{"d_model": 768, "grad_clip": 0.5, "train_tokens": 1081000000}
MLP neurons of a small language model. Each row is named by its layer, matrix (gate and up: input weights) and neuron, and shows model dimensions 544-671. Each number is 128 + 24 x the weight over its row's rms, rounded and kept within 0 to 255. Numbers have three digits each. A neuron's up and down rows have the sign that makes its largest values positive.
A block is one neuron, or neurons of one layer that tend to fire together. Before each block is what it responds to, as a language model described it from the Wikipedia text at the highest values.

Responds to: Capital P name-starts
L6.gate96:138154111114113099136169135079122124171112121108104111133128153116129166157130120154092159150129119124083154130141116112126140080148095163102129120124142123121110164135115155137135113106138122105120106102125147155142153087118153091087126110154111123119098158112131136109131112109119139117091143109155134095136113097138076181102125143152106129141121136112101104138157098142147151128145
L6.up96:129134098127171104157086135152094150129117145125109131133124156124118110121118144147125158143153141077089184184133156121104129111123122082106131145132124099136113161117154126174161140119131120125146173147097132125130104122132127094086126135121101162150104085172172099146084127141122110150133132118101134103185112154143151153159127099175103123094072146131103132172087118135139136133149
L6.gate1191:132151123128120143150145126114121120138144117112121134102146154178126127115149116102115113139125151108101086130139139143151106124165074147129145122159114144144115117109128179108153142105147106133134145096134158124180093061122143180122121137174166144127074129140122128121106139095120160129065119106158109170153114087154102064099155136167139122110152100138107163131125134169106142110138
L6.up1191:115120120155115127099157140153105101126069132140126099093137156096142147146123123110133150157146142122103100130133170114187132157139080150140161154103151139176080124096137158106116102123156095108135160127164098116146109136170161110131115110150108148112126131155137142146112099126122152127124105082128146118171139131149100138131142126170138123096106094138095181123180117104129140130133
L6.gate1504:122081123164126129115145117099111145150127124155158136113076132170143087152106065102109178154111084155120145156089112080097111104115133124108137095139123135156122132082104134136099141116143121079107135096108181147162133138121134142090125120154139114158125124121114112166118109142134093120127081104154109126125130134093120135095151158193109102109176136134114124145135127104144103151139
L6.up1504:108125116122088116138151133130111160109151152182122172117141174125140100145124095114141151143120120133112140128103125133101166099121106126107131089149126130139141142105099142154103136124161120123113138119135121087185129135111119155150136164099127135106130132148126093117098103083137113097137135095159141151141134123076077126074151135170124093070112160178148137130090135173116129157138
L6.gate2199:133150096159127093116115122111047130117127119162140134138160090140129125093129133155171144136105134130102144154108126147129133124111125152071080117140117125161124118090135124136131111143138155096117065131111147117114116097119085165118135144153108122097143114148137148103129094113142118108068121148132117136100128144118106074133116118126113119109083158129086149137077099115174133111134
L6.up2199:116102125147139111120135146120092112105115145175116103139118107138144132166162139095114084158082121111083184165098143083136133119143073117143101107138137099129109141110104125116134110152115090170144102090112094153117104113132117140152157124126135073124109163157082126127138066135139069124122105127111144120093089141074094158107113141120122119125136126110114145131088094105121166153165

Responds to: Dates before the year
L5.gate556:134075148144139100158119160122116100161146166139162110100160136130135153116102162123176158143133092192103160149059109121144159124140134125116097141127103125135121117120103136133155102106115160150130107121084176105077148140146157160147126110121094142135091140112145134119146120174135170082135145153069162124089151119108156102155150155092057134119106133142134126151130134116144142161095
L5.up556:105137110155113122146104127140130090120160107165107119154144090131162116122120094147103135135122099125179141091146139118136108170089150150115083112109133129152120099167134139070123161110135103123180075131124128140080160125141145140111117134189120105101123115147145143144109116155145144091126130159151107121119152099102155157178146122160148106128145174097147090119156127169121104109112
L5.gate1718:123155131109119118148123140126116131115109148141175119099148153102149110158101106142119156094124102112069143125119118123156110147138112107166119099176115099139169088054101082133106128121137135165152116101129157141133139069110140149140092133126123147097108103083162146089136142128142122086135164108138129122130102117110145103103153152096102128162141170148101163136143062135121124142119
L5.up1718:128125104077122135122143140130083140133163111127146127099107150190105096160125122114138192158150179131143122143131114121122113132108112144119078138107113092131130087128119126118143137098131135143160140126104149121117107119134104109131118107131144106119120163103160155105126133120093130123196145106151064128157180131129133099143103139121098144084096120119124200143138130131102144105141
L5.gate1857:152093122163127115145164104080118137124129122129121108120145127139083086130070116149129185145097087126128146130113100189133170108133118119095110136150096119140100144125114108113186140125147119154104132142085175123088151158097170154127151129112139143133084113081149135157111112124132124091136106111112119106152116091077113128123111127128094151125098159104140124117136110133102111159138
L5.up1857:116130143114118118158149136125106150120124159149125130135149140118118119134129120168181152155096094113126138127119104181115160128121123110116152158126102130129091129130148103123163091150171106154145141138116128084104115133096129182173154094077101141110130104072120160160144127126143189104062121116133148122160141137137117130144106141143115127117113149136166137105123115166144146139119
L5.gate2832:116149144147097126127162158088110118130091150127145149091144137150112124087145092095154187152153107166152141068112106116128140114150138121088093100105109110129114107114130159142118089125113134116136134147122152115095117089090138154158108090113141165146130155096156150120106112131106120112158111123130090159125147096117094127123167120097136141124168172112146166154113138122169109133117
L5.up2832:132143126105105107109158122124143175129132126134161183083116128136131141149158106104164160129115141138089115151094136140113171139141087128133086088135103076154108146109089106155102115136099160137114141123073194126128151126150148119126102151102121126145162113100142144137145149130121122133157144123145103066115164103111123125090145148179169127155133156140098153179134158117150103165094

Responds to: Paragraph-ending line breaks
L5.gate428:123141114135141112125157130082109120134147125142161158081094117154104119140094159101117100120152139155129201111109151118123093067135157136153105104113157125117106149173145139158155144139143149131087125090129158121159094135111136113117119115125116123145117113124140139098125119121084118094175117112067084123092110128132141124112139123116061141118151128114129120148181111103123138138157
L5.up428:095103094180097143156109191123125204133110137154113145116155145113142112096102091144102147101131134157116126133101129121139143156149146164099095140153134153137153114099142185133125119130118139149128098156086172175159163138130121095122147135104125121125121152119165143173129111119163135164089116159172181124102129143171125149149114135131162106165124172119106122111133155107159091140118
L5.gate943:151138119146124147154139136119127158167108128137158157123139150154165119123118135081124165142133088166144114145107158140103123082143147152131100172151162131143118102094129165125165090104150165116147118149111127127133160161141143130092130114136119121124133119132125121100119169147106151100153104152118110113093141086112102141141128130131169119152156166117137128136128097057150102106107
L5.up943:095143108155166137144138075108126131162149148115116114086157124120132122148103146120129125137139121132125135106095127112121119100109129131105117071141149106145065139104136124110164147093077140149123156134151159126093101128089094150135142135099127166195135115128134109127160071108109127155110124122086145133132139120150152094140113158142052156155113133137089091139077140146139125139164
L5.gate1812:173084101111180131116161090098144124107122110150113132089097124112178130140116097145155131116125162132159147131134149103159101127096090144183136107083103126135094125131147169133111142057140124120123140117129116133096100144149125128087149098104100144157100141157156095129125129170140126131126121110115121124133157073126136134116119122126152113127166119122106088116127114100111109128120
L5.up1812:132108138156134141113110133111134100161158184133124115122087118129098113165170091131126103109027116205117106118116129134148132070142148147070164130122159158130095118111143140129124097172151146175144159107170129157122122176156124117105147140099146125100107122124115088113158153168075149115159079163119131154131181116107132110155133143150107109120112094110179116143109105113158101183132
L5.gate2787:134182111163112129157107113117111167138149132097127158125082132131155149129132180135125114145163122151146141086134176143103147117126164162094104145137126110140093138136118130113158133093150177091080153126130134113146155151107147119095125146141171111148158109151130131128109096117075119115124125152063095147107148126115129123119129122116141167122118123111131146124121143077142064126104
L5.up2787:154093118147172112147095162123137132162129156119147139117140154154110121108162128143099156129130094141104109110067118147126108134115117133144119120103112118159116130102137165143128145131108119145167114147148158125085125110103112113148115094106129199145126130087121112130156161108145150151183114107114129081144102079170076113120127149143138138110150109130133096107138148182136131153126

Responds to: Name-initial word pieces
L5.gate519:129116093162138109123088113117150120150134158116156124119086134159133101152106148150150106137106100174120136121174123109143124159089094144129088137129108068132132149103134118092154126184155179125111093154088126181089132156166116176116156107116131140113117135102196118134143124125137138125142140105147106120122128106160096085082142098118117150101119132145138129148089163121099084138132
L5.up519:134136124126112124133097100146139123124105127176164111124167085095170113115172106182142084118106089113111124095134097149129070131150132143157106120127128159136130111086128089081119129136080121113175113112098136122115114185103129138176139141133136105123134149141134133116086150077118129143135101091161110159164088122175114142137129156129094112142108146147138150149143146156151141104104
L5.gate569:102154150163128105096094127114144124150110147127111153111165095151165115160170107157147123115121129139140143109103102119121133125058118131151108134130096084150088093096142077101103131139128146135142129102108097161112130126129130143128127120101112141093102138130134142134129104148129170146125103115117088135139144139126118144116155137107119145142147142150135110167180124137147131133155
L5.up569:138136102137156108125116123128120163138104130148116151116123159129156106153107139157111102188163091153157152114125102090103113149137128149139109155168117112115125126151130108139123119123158114146142142129176104109143140153137110133131137114113145153100110147095127147156149145177123123110115092153165112159127134170143119146077162092148132140146161124143141134146160121126139123154114
L5.gate1010:116142102190156135097122160135096118140133086164119132104100134088161143136112107128101133129129107101132133130076095132140125119139145179094122138175105155148119128142136151077156113104157113141129165174164128165094122152099127140136099094146111145125125149144144136105125120137106123123118144090123140138147118136173124106104121147150111128135175118169126116128101110135112147168125
L5.up1010:146144110136127063124101102141145065138152108135122154095108102104101125191121082082107134093135080102152150152153150169162106108122160179128108105133115124068122148122141109097079157130166111143153115160149120148107107169146142076137130122139155158113170114118126113117133141123068126163154170088150146093119126168144148105161185082141138126138127078165123148104093104129122139112123
L5.gate1251:111146141184109072092140111152116134164126146163106139119175127130141098116170127137150112131082116135120155135148099136136134128150160151149096137107118113132103117142103079088156146104119112108104129156149103147136165161116112163161116111133128138128147135133119120172102070094083126131111129076105100154134123134131114153160142115152089121162135098108148107144151163131141101147161
L5.up1251:129172160211124067108107119148143097113142120105079147126164132116115113147159094159138104133104105127119113128154124146146123113126197147141140138113127135165110123153114101119138162091150113124139118142147125128108128141085133172162113131151124159088166137142139078157140084140097129138158154103127096135141151145127109146146126114158109123168153132113127114091151148155108149159144

Responds to: Word-initial capital fragments
L7.gate980:128117074185067127126088146132109136110134174128093145143113120151104150133115148126093153109114100134131096160121153102168114123140089131156081138130126115098102140076100161142145114118124140126111076128124106158131144123158135146154117127104115154100116131164123105100128095133121117153118126138089109075138113135127114110146060137120103108116097140108114103141108137107135145125128
L7.up980:148114117133133163134156112163164069138131138142146094144095130118156157154105128124142121109156114109113132165159087162147120134135089117097125125129132162147133141144153164154114137122105122126109144137143100161126124123106152158123144197156115058154170151125131088080119146128128136115142092143109085111136117090149110142099133113142129114120134113090083088148104157086112111101133

Responds to: Mid-word name fragments
L7.gate1684:145155167121136107140165108133135125151152133137135129142109080150142125172118118124160149100156114174104120133110095114127134105105136100132163154119120110102130093111102123148145147120128147168101136114116111077150145100140111090096135146146155103103113142126146137105106092117151126074099139141095139127133106113172134084123167121053147102148144140144112120154145127104128117124121
L7.up1684:102102128131164130148121160155119156132181106108113160138130078173135151139142155133157136165132136124139128123117108170158130145105111110169137128152131075138104093085103114134138091089115170159113131133154155153130103111124133115114122118132098114153146114091143173169148168126148136115161129142144120069106156141099122142104115141137135116151177147163123111099127111091140096114107

Responds to: Arabic/Hebrew name fragments
L7.gate180:148096118147145124140171152134143163185126108153143105106134166117117129142125121133159133148134142121135146107142101105138120126139074161141114076196094132088162090169133121091109105140150134097147121134108156148096095131171167141172147154129144185132139173127140137133125144134135127120135084148086120159155118125138087106144120141149122103135147168102133159135124118137118066124112
L7.up180:126118118138108131140124113138084119178124075166151133107104108107118137145155106126140152129144135112146127071168113158083121137129051134143146112161127070110161103149110105101127155156111110101105096141113131112073113120146151114118116128120149140142175159108138148145108131147120159129160095161122118134149108126164118118135110140131142131116127145127103178139138159119137133141099

Responds to: Day numbers in dates
L6.gate226:099159140140166142146119118100127147131126102111130166122093137127129149107136069121112170156131114081146147109108125150093141125136142115093106089122107104141107132082127129103151127139067147153122136146104118136140111109169090107114127121138121115142093114110112151126129141164120141104124153154129074120160086093127123124127128148128092119154139162134166187128090130151118145138152
L6.up226:187130169130118126115134133132155149142062125100103125100133088136161101108105124140123154095120137113137155127131126130133149119100177156165170080100125085142125111152143150112087147090116125137156102108139073148138125108089126115076128126113128138145074105143110127105128107142131133116177160129124089132107124094138136113144108153100130128150081132126095119129104147158122111107129
L6.gate854:105177093133124113110126131117097096107137141128125133150125124169079144117143122105146155146135143125112133115055136107146140140103128140149122121150121113104085125112116116152124153112155109098131086106108136126151125125093102138110127118121152092122100073140111177097114113158160140118130103112178103118130139134110120150116098094129106109141116132121134132132102118111133095153114
L6.up854:108110125170103094105115145147126121113109158139126121151127135124119125131106170182085114161094163129084137147100154167145117126131122159176120089121142119154126119169131114104110139128113111124094120134144144109171111141149136125113086096125136132138127088141120131149127112158146143086141121155118104086147162123179179126139159105116086075117122075112121133097084125129168142118120
L6.gate1276:135091132133116131110135135117115156145122101114112165103107140090125139130107143127168141172119138101145114111139147144135177124122123102115144170098100097148142130074139130135098104131122089175110134145101139086098118104126130118111164097122124165163141141116130161106160134173088090133163107155155142128123116139114099101149098094151121137081107112135097154143048161117174100129139
L6.up1276:104113129088156126138146139113135137147098176161116133115138146153124144095145127106123137149160096092163142139066158101105131128141082164113098110132164114112145103124133171142143148111127135118155133121153148127151132125158104092095128120147143157125132104169140064121112157139117092128123141140086070097171104139130135152109127167158136139139125114143098110143130150101124102128168
L6.gate2844:125144175116141128169135129121105126178093168115164166149122108161119156152134154105158168104153128126084140110078117103146157140153115126137087102149097134120108144143129108138161060106133111120120127151120167140109106147106157124105096140133128145098115154134131112133138138143175138081135141147067124189094087133108154152128121149118041158131153151142149120123117121142141113098139
L6.up2844:125135145117128124120145111140103131137123144119158105148126085123095142098127132090162166156158131104129130117119124133052110130141115155107101132149152109086117175159125143114158087128119142099134112147066144088137168080094115144124144156137141121133097134111106142122132133144130115092075143101130139161111091153165191129092163142122128137153129098099129115127138192143104134118139

Responds to: Day number in dates
L7.gate1523:118142079147110140146121104134144184137109129087131150121112140112137142144114120113115119144152140210142111089109121113135097117148159115056138118162126091122140162107145168134149118129104097102133114142084146130165102132176111121152130114122140125139138096122161145168172129131121173137147170157129155095118140121121173161084171120137105171157083154098125124159129132131095143068097
L7.up1523:156155110146119116123140129153121125135120172130137158133122134136137116121147129140148137177132141135143140147110109097110144108140124142136110112114134098141166090096125117124132136138087080126102101138162121132100136148180158103127122132134111151099125148121158122136101153119145100159110169131095148157106155100176127136117116155124122141089135121113151147138146147078144115117138

Responds to: Mid-word pieces, table pipes
L5.gate303:098117208144116117103153156126123136138176129112137170103124136113160104161087150117115154092144129168157091124119109097110153120108111093069114162137104137101129133125130145126127145174116129160140157162140128105129127129149142148101102123125169124150111150117108118126133099110152109150097126129128149150104138165162120119152154161119118155127098127120097154131142128136163095121143
L5.up303:117088140103108137123140144147104168123137091143137119150108154149117136160109124085104141137142154130103146104121135069107156119109116144086154150119140115092088169127125128135121125160121178109115113136171114112113157091145082099121150121078125149181146154150121131123123131104144132158092116158119144079129129125160134105085118109073140137111138105123117144136130129133121124149168
L5.gate446:098145155099103111134152130120122139133152094101102168124117109158183118128111128121088145156194116165115100134086127104149146118183139088140116139141109140161114137122135145085132123141094139194129151099123103130117116180145094139116104111114151147130108130094115140143108135126111140102127158147099165138137158167135129132114126136121091119142090093147088151107094151101143091112087
L5.up446:138138131097141122183128100134150120119120126135123142155134086164162125188118144141132116143137086136120102108173116121102132113151146107120130115150114122111105154197158127114139141105139107140143108137113113098090138117153160156098146149114132132139120123132150074142066094154127119141115139112141155150175125091137121146142106143099140119132168111134130162150134099143122103132148
L5.gate1060:130091102138116090181071112132121127123197169100149169134087169143133096143132172122144143126110142140118141102123163137112166109128136103171135116158106100170147143127128095119152160153141166158149101155098114111135100186129148155116118167167132146118084141137148104144083140114097115138126109122130133109153171127133141155134135121133162133142136132106127170097128117086117114109137
L5.up1060:111105137100054151133109128172102102125148114082107143135127154132132096126135168125162098120101164143136102115132133121119146107132155156127104154127116132128173134104110093112122155146094141138092093162113103149170131166114168172132099153105120131091143123070163154165106126125101119139144148132137093102142142153150118128134158102150155135128145122153137143154142133147142139169141
L5.gate1705:116167126129119154132130184123113099153104109138178139110115122147130123140116089140127132134123123146128155155148105121149146094105146118135147153125122114081175142095088149128104139133136108122128134124109110095118128122101117132116128139134139145150155105172127133112137082126079090151144097125130106132097120104094122129172119119125119105129114133114124105145136133114118105126111
L5.up1705:116134108117152084127128113119131100108137097113090121180148134105108109124099103137140140135126187107143149161127110089135203116150097147114150137125121083142145145101136086145133112167133127153154110155108120111124101150139128144083138116110135095128139183119151129162125175140149138103132165151125093085129150117130166171108093093100143127186128143120128145069141145144140130139155

Responds to: Proper-name final pieces
L6.gate336:092099139120135159104155128106129121118109130145130158102140089159097148145095115102134099122121136132134112191118092147139118148140157162111118121130122152195115087143127143148129103090069129108102134098115138117126135142128121153144096144157101096110144094120120151134115114151121142132119106155108095092096190165132124113125120136143099154149179119123161161086121146123157099140145
L6.up336:116132105129124164165107144109185107093108117125145102163134176142131114056145144147126136126135158108154132110150094108133122129153102136110154102132124107127150144138105124132122098173121106166171122125093104094132087149083138129142112128087097172152139131136136118149099112149120141179155136110111169102103135116128145149137076093160115189164163135115102109121095096158130150141081
L6.gate1291:095100089146142096162122182143141143119164135094141144138159136134147126118118119128146101098128138130127094171131087129132086145120122139129134161168078159148138113134118152128122148096096152109137081118085128103164102135093118179112126121155119131130103117181167184148103077147114110150100105166154130096147130141128118120101140100145126140149141175128106131130164114140136121130160
L6.up1291:118131088073165101103118121154118153097131139146155178139132162153098137119134125077164110123125181120149111163110119107143118160117139104138084123122139134128112128198092162128090129143110116145124156103114139111111089101113151175111102114131083124154091104159101144118096130138167121135073078153131135104126129115133139125138155095137127136110082140119125134115160136132142115124077
L6.gate1621:102083106115133148142104137153125127113127153116146147113127146115090155114108132124142113080131130136122100192111113154137117107080110124112119139086128169145127180115129116127136140123102141086130148096086152141126082096119106131102119130131142084116166111163151114120138101141136156135104121175116157073118175130129114123083135116125117151122126123126154078138102119123136114125167
L6.up1621:091120115119122154125151136106109123123115145110166052098163124128149098122125141136087152098125104130100103146154061161169111103123154116124171136147150101146070126149103133124161147120064183098103159159156127130122150127121133103118094107118136093157152068150107148126136064132090156147104128171122129162142129110120145122098174166115172143073142147141102130103152128081147154149141
L6.gate2143:081115139127083184139152117113141139148093083121128141125117128107134126125155106138138108130126131168122104107104118135129116129132113112090156119136119155141115125154133148099131125184099117095142113128124160124150115114108122089113076131108110130158090131147124104120156117106116132087105124156116143130100134135126137113128104120172161102133112151099155140162137104170139127133120
L6.up2143:130130138078132123122122074061165146100159110169103080148112159157127115130145109135085148149157124143121149090125096109139150076149172154163139094144145137130109163152120098136122114142124096110142113126110085079101115153129145105074138104123130134151122099141090118114075100157141122128132072130126145114142117154137106142149185113118142100137071133131072113104187139080094124104173

Responds to: Initial capital of names
L6.gate32:163146101166139098145139109117083131157153122113162113095089104112129090121074126133121130138108099109133140150130100110155148097130099127113120099119099126123142070119128125094117136104128139136104146111121183119147175144143232148102140166116136110123134142116112123132118120140128089142137100109138139105120112121112109161097090163123112118104149166158134117161121149117158127166182
L6.up32:151166118131153121153119080141118165165115113114139102106102113103160110161143145140112158105113122131113104140132124105146124098135137118122140119142120119101118091152146108134114126137167131130144158126112123123126140105136163153125159168110092120132138105140143112146112164108171126141130144152118150121154126118112135130143126159111099095102124128135159134146135130132183151188161
L6.gate243:150126096110186118151122122129120149192134131116104113108137152118139120090114115122104112109112146112150173126115122127164144123138111137155145096096135117154131190122152132113121109112139122124116141154076168130114164095120112143132142145139157124136100136148089129112097106164133142127124181125106123084081123106106152165141097137134146148094180167136149110193089115121173133154127
L6.up243:132183119090141109157106138137125145148144141141122149166118154125096154117143146101133154149070161126106146145142068113094115165102144108125089098147131123134131158155113155119133115098110137117146114109072180104144140116111096092121119126078126161142072166139087149148127117135099097133146155143127130120074158121175198136141122103098148114097158154121150099154129121139158133122123
L6.gate772:132150153178136119137127153157129101130111139072143117074100102079151094127108156152124145142126056144088144136076127144137140134112100156141125100122106123171124159112113133112143124148148149141142093163134125154143146093158119169129133103151149171135143170121096160149093125132147119146118104116102128072112068097098081142156143141092128110105139137118117141152120121150127106131114
L6.up772:150162111138178160134135113111120139131096138136151103130124102148116134072119126088112147109167149120145151132149097142205113161107135100147187133114125110138109090158122118154154123144113146171112136156102154136095104087155163106128119131151146144131109164099151075094092156143112080169128126147150103147174156158116104133134112149111136111153076155132106127088117095132124102100136
L6.gate1387:137158114213145088121152157152097123134148140083183103154134131078121144084192112130115146160115161113111111156115103115122117103138169097151152109112107123156127127144137117122099146108144093132134129093108139150151142129168149131119135135116136161120098139080113145145109106128133143126179138078091105146112111136163111108130128074102123131129116137157112151124138141142116127138097
L6.up1387:175142129136114119091133109169112122131106151134123143114148142133138115101170127121110134140113171136109094119102092150095150138147151128112143131129104095142118154137113099127084152138136118135169144138131117136144148155145150145208116150143099135113074164145111118168085128114162119142167117107112162097106169114142112059144102095139115115165112117147141160133153137125166119127123

Responds to: Article subject surnames
L7.gate2643:140133146109093110153104122134098122167158137095171132127123121117151136087112096170124110102145132104141161096130120092122107095131114144149157152099099129116124168118140093141142108095128141167135146108087167144129143104130085133106122108114166107141136134116115126133170102115119166127104174126167149129118116151160108132161131129076110097123142123170104091113102156120140151118121
L7.up2643:096118123121131160161095141113183114117131100114145112116131147137107118113110076135124116124145148087160113135082178132169127125080127109072137106148121150105109136108098166142098158158103128145164108156112153150138124164147108128111126158083134124101120131164119138160128094121137150141143099127191122129135121137133105130142094100103102139114160117116117127172166159124151146142176

Responds to: Mid-word pieces of foreign names
L6.gate23:102135101112133118130138107127130134125136092149095120127142164146141137112123111133093150160080145161115124100129109142093132112147146131122084169160113119112131111100104139104159161150143135137111123150123133135168119115120127128091135091147116104098177134093160161131123091159099159125114090135087144097126145135127070170146080149156149150136116156121109117136107145125134111151132
L6.up23:092104136164099137104075120187147105115155135124090149119143089105137153082154128102126158124123123082155153129144142096126138138145135085135094179146112141038168155132107169154082101140072138097113114149133118164107120116114163139105091145139137113124136127123171123101123128149123134108121139134102141132159213140102133153135127138115107148132101137104089096157172133144160127105149
L6.gate341:187144142101142119134133145183077110118162096127082135075119171136162148127118153096117147114124119134090147121079122138151190108082121091173103121100128116126153167106137143088140097119102118139107118105165124134170162100124138134098131108133152099131110105141132102142106127123084111114109133147147169100154149128095146072132141136117165123130149146141112148135150157140155099136107
L6.up341:141127174100145131158140118174126138130159089140110187080110130123155150085117180107156148158084074148114089150093096130111142109125115149135135110127118122121154100144141157078127132086124107127140136086127121141143140167132129096084129134177122130134141149087145128110146125134120113158121152163108185102098120111143130134112116120114133128144196138147107143151114181112145101113120
L6.gate790:115142101142170140131159149110119143133120150144129140084102121114168128137120117091139150165133149161143164121159103088111177119185140142127140128135108113126191134123118161088129134118108117159120140154123127127142150178137104119117141128110124121115176134085102083129131120112130110148115134101131121120154100120125082124143138113114095167120143135124114110169147150074145133133123
L6.up790:125120112114099104144100145107086125130079104083142146149128133085137130154122076097161140099139123120128117115159172073147116093139141134165143152111113111095125117141099148143145077116126082153119119129125120087104137140138123140104113127123130171122146132116072118126157128148124144108103138156127104086100081100163110158139115119140104114117141151133128127078091158142118133134165
L6.gate811:103130126150126122155112130138145169122141139090066167109067131121150123131166121144099108159120107112137169108081117115158138112114144118154078125131099103136115164098095166076139111142108113166144091151152133132169144146123100103101164066126157091088137130125123127082117141098133148108103122127143151117150117152110125143098132118121093132127134153161088080127137165118149096140143
L6.up811:105140146102138086124110109118166106100116105168144169087141142140202126135121137080163125090108171149120139181146124101109173118126117124144147120156120084113158144143121130099153103140124170097114121132132124101114086120177167103124126135148113148118071128089133102111144137140126142125164145139123122116148091119121153074143128126124147126177157102112141118085126167122117151118133